python train.py --n_layer=16 --d_model=192 --n_head=3 --n_kv_head=1 --head_dim=64 --d_mlp=768 --vocab_size=583 --activation="gelu" --norm="layernorm" --norm_place="pre" --norm_eps=1e-05 --positions="learned" --qk_norm=true --attn_scale=0.125 --bias="none" --tie_embeddings=false --parallel_block=false --init="trunc" --init_std_qkv=0.0361 --init_std_o=0.0361 --init_std_up=0.0361 --init_std_down=0.0361 --optimizer="muon_variant" --lr=0.00531 --beta1=0.93 --weight_decay=0.03 --lr_head=0.00555 --warmup_steps=69 --schedule="wsd" --decay_fraction=0.748 --decay_shape="linear" --final_lr_fraction=0.0 --batch_tokens=16384 --seq_len=512 --doc_mask=true --train_tokens=228500000 --steps=13947 --dataset="wikipedia_en"
MLP neurons of a small language model. Each row is named by its layer, matrix (up: input weights) and neuron, and shows model dimensions 0-191. Each number is 500 + 40 x the weight over its row's rms, rounded and kept within 0 to 999. Numbers have three digits each.
After each neuron's rows, "fires in" lists the words (lower case) most often at its 100 highest values on Wikipedia text that the model never trained on.

L13.up660:525535531511542491520390481508541503436520486523532488517513562555506474500479559455482531487494441527559524490428514522459529468498437526495477467536451465569517464473508518515499500518536488501511565528479541539464445472460486558469516442453510539545455508501556474446478493498460425519542434499513493460430505514533621502530555495562557455441571508492436540483513407543480554572487519475482411484550501521472373485566538497437476516546473441521514516459487448506501503517495450504481535511503456541603486474488466467516550457577541503469502520502431436463512523558447491530
fires in: "was", "had", "were", "of"

L8.up692:470480556472468465455512474460501403538582525487558522445455497436446428512525618474516499639529518520518542519500456498474474464513453530527494446473439546476508481481486492582516448520516493488532496549475474532476462489460449516520574532495512464476498425550389495429500522510468518474428481516449518464529538579553501488459529467445499522562582501524457508476548449474501486508508485555524482518469534466547494446528491502482562528539469518517447518506484533552547486474505486484565509510563538497568535491524419453526480501415505518432482560463461537526527528440448532499
fires in: "not", "urban", "also", "serbian", "allowed"

L4.up696:532476493457499512467474520476547389452575449442478516595451506467440509535563488444466545426474514512550566516525476511554511488535452426522526501441506528508479513464477542524502491479514535391519512449442485462520511482447540489536430447502420501488525534581584519491494493485535501537502506545534538476489468502497518540483524485480523485550496485553534492504477413454453533491447479508434506477487502498506473603472445546494514450540525485512429516537516478519527442526516530554521445511479461607540542527492484633544515503492468475523525544507509454551442428543548488546
fires in: "and", "bibliography"

L8.up652:506500505533471531524461507508467522531481550515498576497491476613497486532470489504511433486528489499498521487484512509495514467533515476516556595455526507561522539534423503489556520474502481520492442545476407517521456495496465451496499478543523490402516457503551462464558514533517550576530455534451479530502556494492513556478514399475491475533470544592507530451486471574450549537482465533494517511382461566545518381526468430503512540521520539423427604504530508498482476496474471526539500477501457536529504469425463567494490444512480496404500524466493525494422499557547472509
fires in: "may", "july", "mayor", "million", "march", "august"

L8.up449:600538487503429588495531547481453566463523529417467504515537412478463527463533561555505526561443528499526521488442422440425592559491545434522512496472489446428518539457498448508547473506480498511558532480540539428504494588490540478487488467503505512452501532446482479547532525474543546484485398515489478540450538496480473478468484562459539491436486489451487477514478589490461500542544531525505522513489522497518496454513516522495552502407480527484509461581444494526510534551474537494451508519397464485505414477472485541442522513522488575560508505481526529508454495535548534506
fires in: "this", "through", "throughout", "three", "though", "has"

L8.up37:503535513527466515542508554362474528504493470535475518497505445499486524446480595512479514540495520511539470477448529549512489492531432498612547543462482536560533534479531554474453532487459505505490448540443487555566484500492439462539473493536578482508495463494519505480508514505494565498519543503546493478457502482570465540471485441504547432492450555528509488486453461496439515577519460486514527506452512542474528400556453520515546529542460495492465444509533575541533494440468558496581397477434467466491484522413503539420454550566454454522551450506478526506420475528486501485
fires in: "march", "february", "may", "january", "april", "october"

L8.up237:495477523502553527512517487506524449508478501519470512502545514570434455509474547490529503582598551476557490479520481536415496512536424474447505486495464505474535480462562463509605467457485479567504479462466447498537473456580554482436508576483509475513482556535494503554446496460463496559570459509492534505499519493550467532499502550530470440430585560474465538507473516455498599469468558474484464516539466562478425460475480562547532477488529445500579509462447539550489522481509490464479454534466527484515391525511432500603528477444561467508491501482511523483455514486471570464
fires in: "first", "three", "many", "some", "second", "six"

L8.up475:502534571557466608553540494583464483526595490567592517466470560533538472457448558535521494481506504491545502465499539460453534484468493478530484529475488475439468469494490545486479503558513573470474473427541499584549453488497537522481578504492481498498515455486480409496509436490532538508530500543485579507492507405511497383506470528523432490533511529535414477562494452449476476508515504493455410493535554518468490538533474473535486583481500510465526453505444518515542528591472406489481500552550573510490476474438482483489492494528461468539478510452486528450467502535477538495
fires in: "on", "during", "for", "after", "while", "when"

L10.up354:451509491529469538510467509480568529469422503546455464527515579483517497472478500489559477535530479413507499462488477546490500460551487542474526442531534495518489551504503484560474536477515494545583561506448477518497432584503463511430445464464449469517481473446432523493443496471522581487475533496562468560488516452561481500535487462441484426497483421498510553459502548546483572543560507453508485511605510553461521383518450512486446496454428594503520512554525529477530496454510504580448439476482551500531520517527573484558523500541495527518465527489531458562568518513548489462
fires in: "he", "she", "during", "company", "2022", "2023"

L10.up534:526478514469456478561448521443455441543547503480511525528493484505495521454558455430551451511460521592421517535560605484527595471478496454462446454513490498520427544419543526482480517487500421515507497509506448488537506419466508581506473459491434452506536472490504592436504420496522468526487530545490474580504538507531405518408469473470533568541525504482493522419522553466465487552481481508492496536481485553503448473507526552592518454469474528513462508504534486504473555561538509508535457519466506552560489495455530523491489438499535504477518475484478393504477543539476534494
fires in: "until", "maritime", "length", "parallel", "property", "loan"

L6.up446:462641488525466529499494602483518507476477525461501484480532449589508487523493478450524587519441477545511510539551433459472496464469523506487485567532495541538526456547480473553586517511483431488525475551483496467509514507535507511530508516471535512464491454552486475539535477493452444429584503466499484487533478574576526502554481492457476511501517489470412493505489507505537520499501497559413535470462538478490535528420565559503514480491493465437551466420495470500554524463543501523479442552518525404559498443451475456530513436413510526460520436531497514512460422558444504454
fires in: "of", "united", "university", "age"

L8.up541:482514519517475503555492470572541487513457453466529561502473528468465468562483447582475525469488514524538466485459522443561510493510477516527458503412496495409488452612412441459539416479511518518597519484566557537529466504519517449463515531419532440561488507463501499458490484482536501500494518521484502533501541545508446560507528573501518520450454546543472424540443500462516535491565525491502510515546505565447519553571503509405448530575506439473463512460454439517513475478497554506460577471491477518507524429470462478512512503508457536465462450550523449556470559470495531565
fires in: "to", "into", "included", "such", "interested"

L6.up396:459527459489477554530563486501512547486432500560454517500489452457473489448505514516501509484438506582509500454553551581477494473548588480579494536542550435488532499511508450525532538537450490546528463518517445464507476634442505442506483520503489559489513525453449445468509502523452499588510441510530584445551432466555550490520532460495544509544512451451491491508465580515584510516514508516481491523454515558466443498476491509548430510497520565467527506526552484498414511539511514472546471566442463482517503475481433433411485489469451575441519460503449488451493530534528469497
fires in: "in"

L6.up230:491498531503528511448513495528460455468447536529575508441487511590594440504546455495552511470496557476520442530503472532433448529473464525478502534498594497473531444516543517487505507521490483611515504502539540511562498594471563420441517455428554504521496477528512448522449495469509461531529511485526491472507447467479455494513571494500470481411562484511555462469460515486450549476478463504567490510488461512435578555396453435529501547519549481427460485483470466549444475508442448540486490563512574443491485597475477493541515531496476452496513491489533546509508543490437510470
fires in: "with", "who", "from", "at", "and", "but"

L4.up633:456485524498527511470462479320475517484543536508507486546496474565535482532490513522541501516501536565501463515505476503547454462562485422501433495482439507461484517480632448608459516489488494546497449536477504502452412516508525482485524493494448485463436490490503470537531585493457504539487448427504489518536517475506539560545450513466437462527519509535545557491522509441501571571465521454479517478532526500516465462478508451546494520503525502527479505512439539438549486554544427514490560478518458444470577511574440553519489503491502414489504546465463492433518517445540544527
fires in: "second", "two", "standard", "germany", "still"

L4.up394:511516423492471515532479494598547525489492488567506394472494519496563459508490500460496513561474487438425503603495529501542529469484381518553476507522469526465532515520496537507507545473473588522489484464497511521492491533430398465473501509432523459500521430547550473443472488484470475498536490504477507461525470518528440457463486505510485475526468519533543487550595502524425474571490570466510463501535556460506530559451470474528558582546489492564404462485511523547455527496560446521476519528511458505527550548423506429440489495504496500512467464502550483517548551426500544563
fires in: "which", "the", "isbn", "although", "though"

L5.up53:505518544547517481475428470506500550371530524483531528500520502545476458546506498522543555489368427503436491460448524483503503532536509530456481514490479487404552482478508515508512516483494457488501502514506430449528497546566533461475501461469539462464465452526426573473539491471496540527513475479567433502562435481469526559533473518497537555514456532494484492533537476492577589509542553505519474509525424507531459486397491526527474541440542512510535442492446485459595477518578474521481524484516487454470497524394528547558565530504505511454501495539426454540562456495478501532
fires in: "of", "w", "2nd", "two", "world"

L8.up601:478520534509475498486478542427491553514533469507454501466491495489505422581524553531568525473531507509465475503487562508535452489513475513625541531474548423505438518471492515480527496487507571576509410513518499491547477511487545400493471484490512500481469492419515505497484558468527486459497533582583463575518522423533435502424546381469540501525467545527492492520451486557483520548502451502490488472455457518565511460603409507448548516457505511459481465441491507545553485490494477488515506547565537537521487575414487513545453521550520433484496504555489479501459528519493473506
fires in: "march", "february", "born", "both"

L9.up710:473447530532611489478467483432561537528521585497488474479505564488544494532566529548501446423453524476471495515583494428527494501509429546522531504556524471488409516407478514508511544484494481452497498478377481497522491483507518515506507418479430449469495512486530474509561428494515483502507462509501592466531485420554452541474501519526601519479475480517495559448456488476418517441524461473511564452528522491539468492548438481547472547468545531471414535550544556526518557481487497473508514536536553484527545496511481486482547448505434502470442565518507497547434473516482507484
fires in: "and", "as", "having"

L5.up432:464567501473543563543469449529495533497485465544482483435425545485457552496476514456560507551509507478451502463523555518537496525462479561435567545518455462482483425541433518501597505515470512537523485514526442463557426481435541510466479517411472535534527557517528445545444512519514496474480439504493544516559450475533550549460497506491456521497474511524580613474517503449536531565471488448411469482465536522500470548508473501438431502497439470532494520561586540526537513485459491513575530471476494510512499557478434535444503486546463501446449549563477476551545561482514468466
fires in: "in", "february", "this"

L6.up176:540529511443529520524473513371465485530555443498505542493513457575587436576475496534477500475545463499564497479517509477513493473536459557532458493503442514508513526522472489484489514531441519558460465540414509391440497496577522530507441432472502446570461495537465472503503503468485533527525424524527541512530447457517478504479531493553484503479466495493561470486502468511519550505532522489497515531451525614521513356526492472487539517477453515492441423525534524450525459530465471514543523525536503529419488514500455515534536553496557559472528464540458485559448583465424515489
fires in: "two", "three", "six", "several", "seven", "thirteen"

L11.up64:531522500570497478491493518448474502499534440508463465480519546532506505503509533486454457454485426513528484467505501498510460534467496417465504480468539455547535486456497545588499516535548576496442460443490539501557416514546559543527532428469529483488524519468553475493417456455463550512439520568439529535524561560530467525501468451455522501386480493521480518465506464508476478504589512453518499458525556514505528557458504540518557528536472527495497502502483513510576474565480466531616501459453486468526587451517505531451484496366484482534504420511405486499450510497466541549
fires in: "and", "such", "of", "based", "without", "km"

L13.up595:459547499516434447562528535495473488518564487502580495426528549402434535512499549440548476487525549522507455537498480429471409516594535504539523567478470516444496564439537522520495534508511501519539507517534501481497464467592537530496414493483568479535439530462498413520508525524452500501457466495486505506440493428465504522529553387406487508490488499489424531498535541514471475444509530529497553556497528528491484501523510464536579513418516530502487456488545491497491480430557503468510498496549556517579469508504473466565437477511509495556429554510448484538472552457508460501
fires in: "this", "through", "three", "throughout", "those", "john"

L10.up378:537526548524454529496522469499519459532560579549479528516472538452535534508457506438429510474489518504519483504454569570534528534463491472534516483484497585525466511463539500490470529531435457419547446546430430512510494513516453516558515504497474481509539475518526515493459478495470480522506468520420488539540501521498562473506475475533540523469544480572579462510507460440432534491547567494486469479406544494449482504461521453487481479587551479588512428447503529458496475553487409440466525527562552454479423530510496526506505412537474592454495404530569488526485499541526523437
fires in: "the", "her", "heritage", "its", "them"

L6.up311:465505474548534486509493584515484522510473541477492513455495477493495468506559525490549593568498447423555490456493436536436459429526464491552572538531492446542442480530522516527478436497504498570511466469547479463516465521477508498474477470548476520559515481471486452471593487476497541465472473485509488543566494539517484434544481505479531563512474555500470496474508484506525577456453507428588493477465532439483465398520464623458532552508489496569523485562540447586545457513539450527489547466539532443494451484539435564540525528473483500469474535448451523464457464442446511464
fires in: "also", "not", "it", "elizabeth", "its"

L6.up317:466501526489531497481535533577458522503504527501467526431426506535498537542482559442497554514469448453535525464444477511506523508529505513488496522607509467520517514490492366479490525431416501509506524412547461516479488515545513418508523496484514592506488541501497527535516474449488490448455430532502486522519527476522439473562603568479511480596527451482576518494458507443478443511525527553530459484516570514496523491516566472510521511500507487531459440521548417456392505471505502476465488519561594566535472497421534487526515502452454503505579464525511512513534495541569476468
fires in: "an", "any", "announced"

L5.up99:548485466476494538496502515543458531473464521397533540543495504484506476528439526496521559462526482515502467546500421508569501475548522452473498425531505513509470510527504524470449529529407501523476526456513517485431474514498539439497479468536517546537513498506552566488531494529547545492494540563495467498555513504461476448481492525459495521522461422463520480457511563539523442508475489527506502553460571587487527499496478528447499520527578562511521535424484463448480532520467523491549446509462459505437538467436543504577521506483411449592589554487542612391458423476429483516
fires in: "near", "is", "against", "age", "among", "northern"

L10.up217:459492589531468426525545480471500536470500399524540440465484526517523500482451471503521481481538499568506478486466473445506523548499597435588420512496498560459487517488474402498440515453532489440528499464525470513518514510473465492565561446493449536472457498510407498594532539511457515552540479509519488461499428486477519469477458509482563536454518474594529523518492495431493495486542491539523607497483526501530490541514448502541493529514519499551518510469475503540490466522529509515477471491465524507412532403447526543492501529459582564498470528530513468510584402540529579502
fires in: "of"

L5.up672:459516535559489528487507510468500565439466495481551449444456520494461538478536532544496609588500474506455487474483444558473504447489474543468528474502542446476483486444489411411614510487502483486470578445489518442505458498472552501502549587478549442478515416561506487528503545510517549566461445483540448504537508532483478563481563512477505477537529526523541504576497475562530531478455437547467512508488458589465450480495550507486525538452507560411481517540499484519508494487429510530498511543565547544517521478595477523499469494478507460486488415552488462483453481472481500433
fires in: "school", "so", "software", "soon", "while"

L12.up32:492503550508503557540606501482442509498501573511535516497532477464451409470415516468436571499508531509457525504523472537463505494485527498557495428541528544480480519462378504494521590506535534526499467442484472518516491505532510452506532506497489494477572533532531582473554496553476493520491535525534508448523445506593472488484494489459527472531510493489465442480474483524500511523487557471484525454432547506409506464522464509516544488456484568476466506526539451503435536499539450547558484483544517460484533450460577451571575502430493568432461490526515459457569491482467623445
fires in: "across", "of", "united", "south", "census", "areas"

L4.up308:467509431512512489460496515552567515572470483454551507518436569461474518535545478500498498495405510426497481413494509488515482499488549555510471633435523534529552525440513512429457475513544484432463506550527439440514404501451453447462520447515440539512517503469507449545553488453585507551544546491554573489444491471532472559440481476535501547485498486484510505499573493524530538555491524521496500480460520478578515494478588454433489537433473494465513469512501510497469495436491493485460453495525503507477504509488510494478553442447428511542505613503467475529532571456520474478
fires in: "july", "june", "august", "january", "until"

L6.up433:499454461476516483520559526450510549409519450504498450487443541539477541513551432488487584438516480477483543519584559531535500483460479455509562581492483503523465485476506553548550565449461509500425454496474490451460448503546488531485508560511487531533514552485548526520469496513460563477544481531512479517474520521533426509469513511518467523466461463532509519464548550519492563570451528525466544511449501530492538458583412471430513516434458504518427382508592566490524559509551498464519439521488453498453494578493551575456499548468473552467473554479514440476493527493462466485
fires in: "july", "august", "early", "april", "7", "march"

L8.up430:467489536573504455506586481447540452518458546426512501473448487504526469540552503442503548524517479491488499515453512524427448464534492554423431570475440475435485473522482477519510549490483487563515540542486390516506472538513524475489480503487477527474409527443492489493483426481517467488439514503547504428509505434469511488552480438517480477472457516441473529518512453545532604496531442482593504538487513561485488561442540465513482480526549482523521546452464553531508565502527486572563546558470522548467491472491496404455519495525509537555483450510481462384462538523493433533
fires in: "to", "may", "t", "joined"

L4.up515:547484443514530563497517429418521540536451513438527525555502574527576505481432500472487572567470510560486462492442555490527499558462512492488388493469573577499451519560498472497440525475568477464538470516491496516529441442457485543548501535471518540578442496463507462491523454491610457443543520449471555493475499482422542487476509456534521461522543560486443521513542514452495558481467548574521489555461479458485459520487545486489546512450506405550540482524543490526496421483495499549463550482496494512472536429449537494529485551506489465493432568495492488465491512456494474490
fires in: "who", "while", "what", "least", "still"

L5.up765:461522489547456494392508469475466469489519444466489513479488485558448519534487504508474493482495433538487502493529484560494495484516473565516445555511453592481489504503534475526438540531421455531584472542474518500518540510485496477503512480472450495516526521514509493593479512462512531475547480437492565546521517457586454493463530457546531505493525583489545457489563460425456543491433619483455517452404510537484498533498492497493536556464414453465431451455551487540449500568435471563546516545516532468493483495490422501445578561451546479503502573446487492495511558465485535499
fires in: "two", "january", "july", "source", "france"

L9.up158:560480483589460450522550432493414512472507542511484495493447510443497582528536525520523470495472522550506490467426448459477510497459520491558479569430493433474575505476511491549539521463513450510526463506506526512527497489443472579533534533486480427516465545528446480467435467462443524474560516550490451499483448500524539492468451572429528484557465517523556484489488461481496523483484465537496528531515487580529517493512467489511421489520488575500475552607429576457462527519507498552460529527433533497521510461556551483420509459514563496460485609461582527534513454496442463477
fires in: "where", "album", "votes", "when", "parma"

L11.up684:530511492446496524562516575481545449444513516554503474511474554427552484491475543487476429523529550468522476506474487512468496528477459534472468470438559458504428563534455489423496486454555468587503509488519452559500484526515466419544492464544470506492498434496504544547555491544548491514502477483468482536486538560517634488507393521525519503453439518519476536519479461444534543535570524525520516478450462533460423488565516489532464476565479495480475483530567448549516489551565451469498512515498516476523522409586538496552512497505522587497489478489543523416490441414467463520
fires in: "had", "did", "has", "was", "were"

L5.up290:496416518543409518500507470496475503526421531472486548566425544513576502465513475517529502492525502490448411417451487579507416445521431557546543530555503470471526479535407546441514497458494473542532507479497478535506486562496559488421442450537500544480545462456509458515515539491538524521524471561491481479538482519525473474547491563487465492450491551515535462579582522509504557491470526524509490485440524547510572526529519452430488517465483543588504454536498428468479539504484494544465535513522482435499462546467533482518498501475515481522407551482478539476499601497553450440
fires in: "in", "early", "eye", "every", "if", "of"

L8.up574:563569482490560480515558490514589444532485514433559480541503495537507516502522525478470552457469477529505556489517467489453440423522507482510480561489595480513432484499416555471437512486545561548497467533510446565551475513491560520473505495506464450525493509461495479504501515442478452531535483502544404509554486481511524446467531462534514503482490526438453454514549521413460457551463559469535651514512541499459455493477534518508502499542534433525435456453505483451463483565505545460571493496479431485509493477472487495481562449429474502504487488598542465481543545440545495526
fires in: "against", "both", "joined", "to", "such", "left"

L12.up413:516584444521485477497454513475504543480500496465503567425492504567467572507548449504434518552531475525518471482506494465405504538497470483473434512483555477455502459465452543490445458474496543550517450516540514552501496527486517518476571456481557494558419484456512497418582553489455589509530509493553497494510458480485522522543519490565517483450518539467495433469424460495517507612517500552502515511547510527492459520499513506534540473490521507467524509444404438549512502483462578479515415542485493478504575438505514526504532533440548516451540483530477485633531417532459542483
fires in: "for", "of", "from", "with", "former"

L5.up70:516519500470524533566485483541561531451493514516521485496546515506465479461544502528528501511578492504473504451429550459548517582426448430527519541522431468493451549463407471528418555496537527445511515448570519561487488509462604479544577483451507520513451517399444440489508465485445433556530516525526474480499427473518481434473526522515501481573514493491467519485445565487446536489425477525508479494516517527459504482535575485499472466510523500482476577514526479495528402519472497515450405547457523486557509468420488444467516510509563537473418520524522528469538444463501488510
fires in: "will", "became", "were", "are", "can"

L5.up301:495493454438469449539453535460444485442471398529512500476448511459580455550499520475512535518433446464532454536526516523504535517497476520492545541583477507583558414540448509404461493496522529562496496481482498584512502562503563507528469549546520501564493421539576469503461447516534502468493454565486481498511510474538420492541492495566549500479506540458480476503510481562432502524514524526518529495482525497482566493484528516538526595469448509538507504489535534536493553502413435463540469448433531460539509485483533519485548546475531408470548443528495442526471574450480554516
fires in: "during", "from", "at", "on", "born", "by"

L6.up59:456561499532443501546527433530484513525455519577469575497495541466512468495459518442543472519494573504496496484527478515525537491554564449595402517540465547477418506528495534475445460424507435503514549543491485469518473545481509514564475523545568520520536495451463498532484484475465444505437451538532495486544481554561444391571547504524531435571505523528446519518547556455513572541516497453509456493491524504451451534488534453510491437518520492488501495458554536493499485540473486530590485512526486534468467572532458490492539568446515606496466498499481448460443478521425488449
fires in: "its", "this", "the", "new", "town"

L10.up538:509486558472448470545555519449467490544552444598565532539547536477531512476514389497482560557541519548492497487437501519472507492531479524553503457504615522474522542473445470464470480451492504579483519439513467465510495467541492538472472547504536499534510398552512509523517465474499479497513496534427501465545440405559455533446538533521530528438442469586534534529513510489507404556503506471521554521489485529511484580436471508542457562518543435481505454457506483494562524503466474553489457508477565556481546486424491524457519492516505425467490482513537423516515491502529424524
fires in: "local", "later", "early", "economic", "location"

L12.up396:535456534509509481520511464487463483536586459530510490516520505475506434519484525524494516422599535417509508542431487550542530512525470432496475441515399540517519503523515546441469445454511522540565548500497440515470416544525551475488538484519524504560512555507492526438472487557455431559399546477514475532508441503515447503529460543537503523498521499464477545527531584458447474509468462420616506428463575585511500513510525515499466481551498518512441522430528498554503514521521503542467536496502411458484564436499490450487510499494540493551503501508514405452493494485504469442
fires in: "is", "are", "was"

L5.up18:512504542553504510544475527484496449482422485577488531497528510499531421438557488552515514503478435544511574436514538446443454488488441433492538521490503480479551474473465545428538502539423545529479540441541521491490485539546531523483448532482474508559562529565555544518505560460506463565481485482492487492472492499509469479508448534520528427454504440508452500529455429466452425473518502556544495533476594503527497412529540505554523476423561469478553503432452497516482534519545480495498466578486603430509524503538536476533572529513471469414483490487527477524509467432491510412
fires in: "three", "hard", "science", "six", "seeger", "at"

L13.up135:518516495497489481468466489528464499505475475482524473487463455511535521504482504511560568584419489487557541467459547482443537511526511519513480470469424475588537477500457506508570518488499490485504506559567448526492481528529409589481476502454443552443435438454485563487486508474514586567558521528450431527518555478512449544493540493491568460581460441474519521485467554440482481541515567439580509513430556506559490499548521452454529511510425423451468499470531568459523488511478473509424430490527538521563489474463530507537557530423455530479486522483446535502541469485533470471
fires in: "an", "another"

L11.up474:496533529482568521486514492471512521498459427518410451492473516482513550460518456461494487509511508499551487447437486549495588455528539513450447490506526510550483473451431573516544487493538435498513494509411450551476469511485473523535508483520489460483486477520523504540479515485517523495424484539502562539544547467596519484470564509476490481480528523524560592545515479492496532505447511476535517531521597474478490443441451565530531526529537460489455419555461475525514416509529485465466562425542630518539427490470484568521518515477455604492531485462444517570414481505497531517
fires in: "he", "who", "she", "press"

L10.up5:581526526537474555537458522547502557515520400550552540489485469533550502514498526496515506470412497493524505555496468444488404495449508498466460517461459470456503581520490494502477448474557508568552533564525540528525542470504464479491478486535447486476595430479468394509521489474547518516479514479434527597517480422492463466472504568490481499549472588511458503504549547526440488534527512565461497502437503483496555497550536453447514542405573525464434470579448500537506538481439482603487452474495483503537466452511516484505472476508447478468532488532504507502507466431524499445
fires in: "on", "february", "december"

L4.up747:554521475560469561482427492473451535536479575423503439490450483456479518481471474502551431509442532553495447533526450536446519436508552537541578515506510521464465499445558441551506518470463499580493507511604481549489498519524503518424462511524469447448474430477506460492580547462532505455446531466433507491470509500507456541495507468471435550497522507526413467518497543485429542454519561504478523509516524516525480570499470456547570473457445478492523467549484500498518513566452526495568441523505500555517511472524518547497483510501434518541523534455489475484408513467501540641
fires in: "this", "three", "district"

L6.up693:497486471555555544453526489433472444489548491400497498515516438512490510513545427460565466507440464490534411507548505557464553461501504546527520532507524541549408497523500556529476546507543486463549448529549470419467519535488510505488516475512475552546511516409416442457514491442473522457469498465563489549531540414482453544503475520584505478524476539493493558470499456457507486509541435548461460448459454549483484497507486539485578483522494494493523461449434532509527549501480533509540504477502474499532564542544382420519468471494503511592517585514464514505493536527506420490
fires in: "only", "they", "later", "newly", "or"

L8.up571:581487515511485454538496548500437482500466453559476472444539514582492474568488500502508505574532494454529470456520467510450514479521509566521538489511386455463499508538466420502461409476506502571526583452449491539493495483522508529456487510445495466498495498527461500515518521520481546559540455614504561549577557501480514452431492543570494507448397565541429503432487510458539512476515481517506554518531538544527430474507513503505545552438492481538518417561481538519451550443473517500506454447493499496457525519407463548530537509457526452508464486481540456569493491514456506496
fires in: "two", "few", "several", "six", "after", "of"

L10.up318:404516538537548474446515513536437481470508444473503533476483589422540575505511567503517450499514497521454507528505532512460488509442471429533473560472465445486547486468464534436462479484473567531509451511486580513486523561555525552466492479452562512461520486482557492619490449535474517543469506452537500514497509478530516516574511461489505380499564535499557463549454460547482535460496513577521501485421499462522510526469489517516510379534492457470455496540482454468488509559472522523482477514520572511492461440431465522507526490506491503496556451482486511527519508383538423459
fires in: "february", "october", "september", "feb"

L4.up628:495518565505465521488478559525456431539475428484453484479510546510514534511428528476533554468474510581466483508491525521484449477484530483441541527435417528555550498449510573447468545597524416479522447496391519507530516571440461496504495437546471517502566473489547507551597488503537547503525504491481572527516481420478519553476483488460469500495491479517470537474539525495411564510446536485425440512496469543547471477487572442460547482534530466556483497477522493474493476502503480531477528439484536530475499450482445406552465505478451574512522558507499534510507484416421515490
fires in: "japan", "while", "october", "japanese", "actress", "african"

L5.up340:526580543484498455454434551510513526504438501565504581477460556479525546451533562492481510495454567561551468485544490506479505479543590447511585527495529509534526551487468612486502566475488478529514525499464467528466477534531537495546463471519542508489506487467579527476432416503447583485518507489525499486496504497451475488501548466497461534521421461543510443541514443490533435471492475501512523524460604495495483498535481566416513455472560516462496523480562528463456419513504493473500557530546437509466519409502456576475546500509467478440491544485484492411414482520537532486
fires in: "early", "east", "each", "old", "three"

L12.up732:492486475478504501494455517467585461528467485471538532503538549502523499515613561506526540499472521609487529533478480452497458473432521445512491508525510553528528591425550462509556467447564455483459453609452544474520511530573493414494483454578469499483494441557515453517444544523493501525457491490547532519412503517579479430536501477500503462499477544481497510485448486579378503493468508458512488505504434467513512500478539543518447509500453517477517540531483498486571532491541517536435479446500485447568480520532486450488577497450436454519548560452488500446452487467496534511
fires in: "was", "august", "june", "march", "july"

L4.up683:553497496470498475541470506484535440476494474488467494540445508491511509555466541445483531430497505440478496586609558425456520501499466520479381532472463548465542554405507477448479488529564467469570501507493524464556483543543544510489510514484455522540485550527455478521476485507548503451475493493406441538499472513571525476503501476500501460536613504487502519512502481495614465464495506529510470487451471513544455480525590516478495392530515479476588540475505467523484493520471603505539489485467466471526518474434452498506537505508558447484488559456560457518436532528428466462
fires in: "title", "television", "tour", "tournament", "attempt", "test"

L9.up553:465549445559485472543509406490501487526451447473514510559461540494473497504518572433508472520475488506490516442507479546459504471477453470558553442482534504463516512432475499571469489498475552453511527492522499547511509540446534491422424494502491515620461519475537471457533572486543530533519531562441533530537484486549469488441533518482452527432500596455511513534595470537560524524515487514518473518515553544521479477491453491488547461475478532524450500498527512533505449535507479552432483498625444518506562562510566446400552505470544535432494486468569492450535499504556450463
fires in: "when", "which", "episode", "although", "allowed", "however"

L9.up496:537474482551471554476536542422574485488482487480527517481507578468511432480465562457591517489444469522528548434508473523517507466527551526487535534481492454471447486586428474493542449484466472574503417519490518468551530518544437506498525543407479476507489513477496442496495521519537514506537485542557487524513586493560524501520515486505428417491492559517531550530535480432468534617428445497484466483424569556499510474537510484512442560458559514505455421515473526486533478491534499521605501457484463460523552510496468526501479486548492458431498541534429494515534522495433462460
fires in: "february", "july", "march", "since", "june", "january"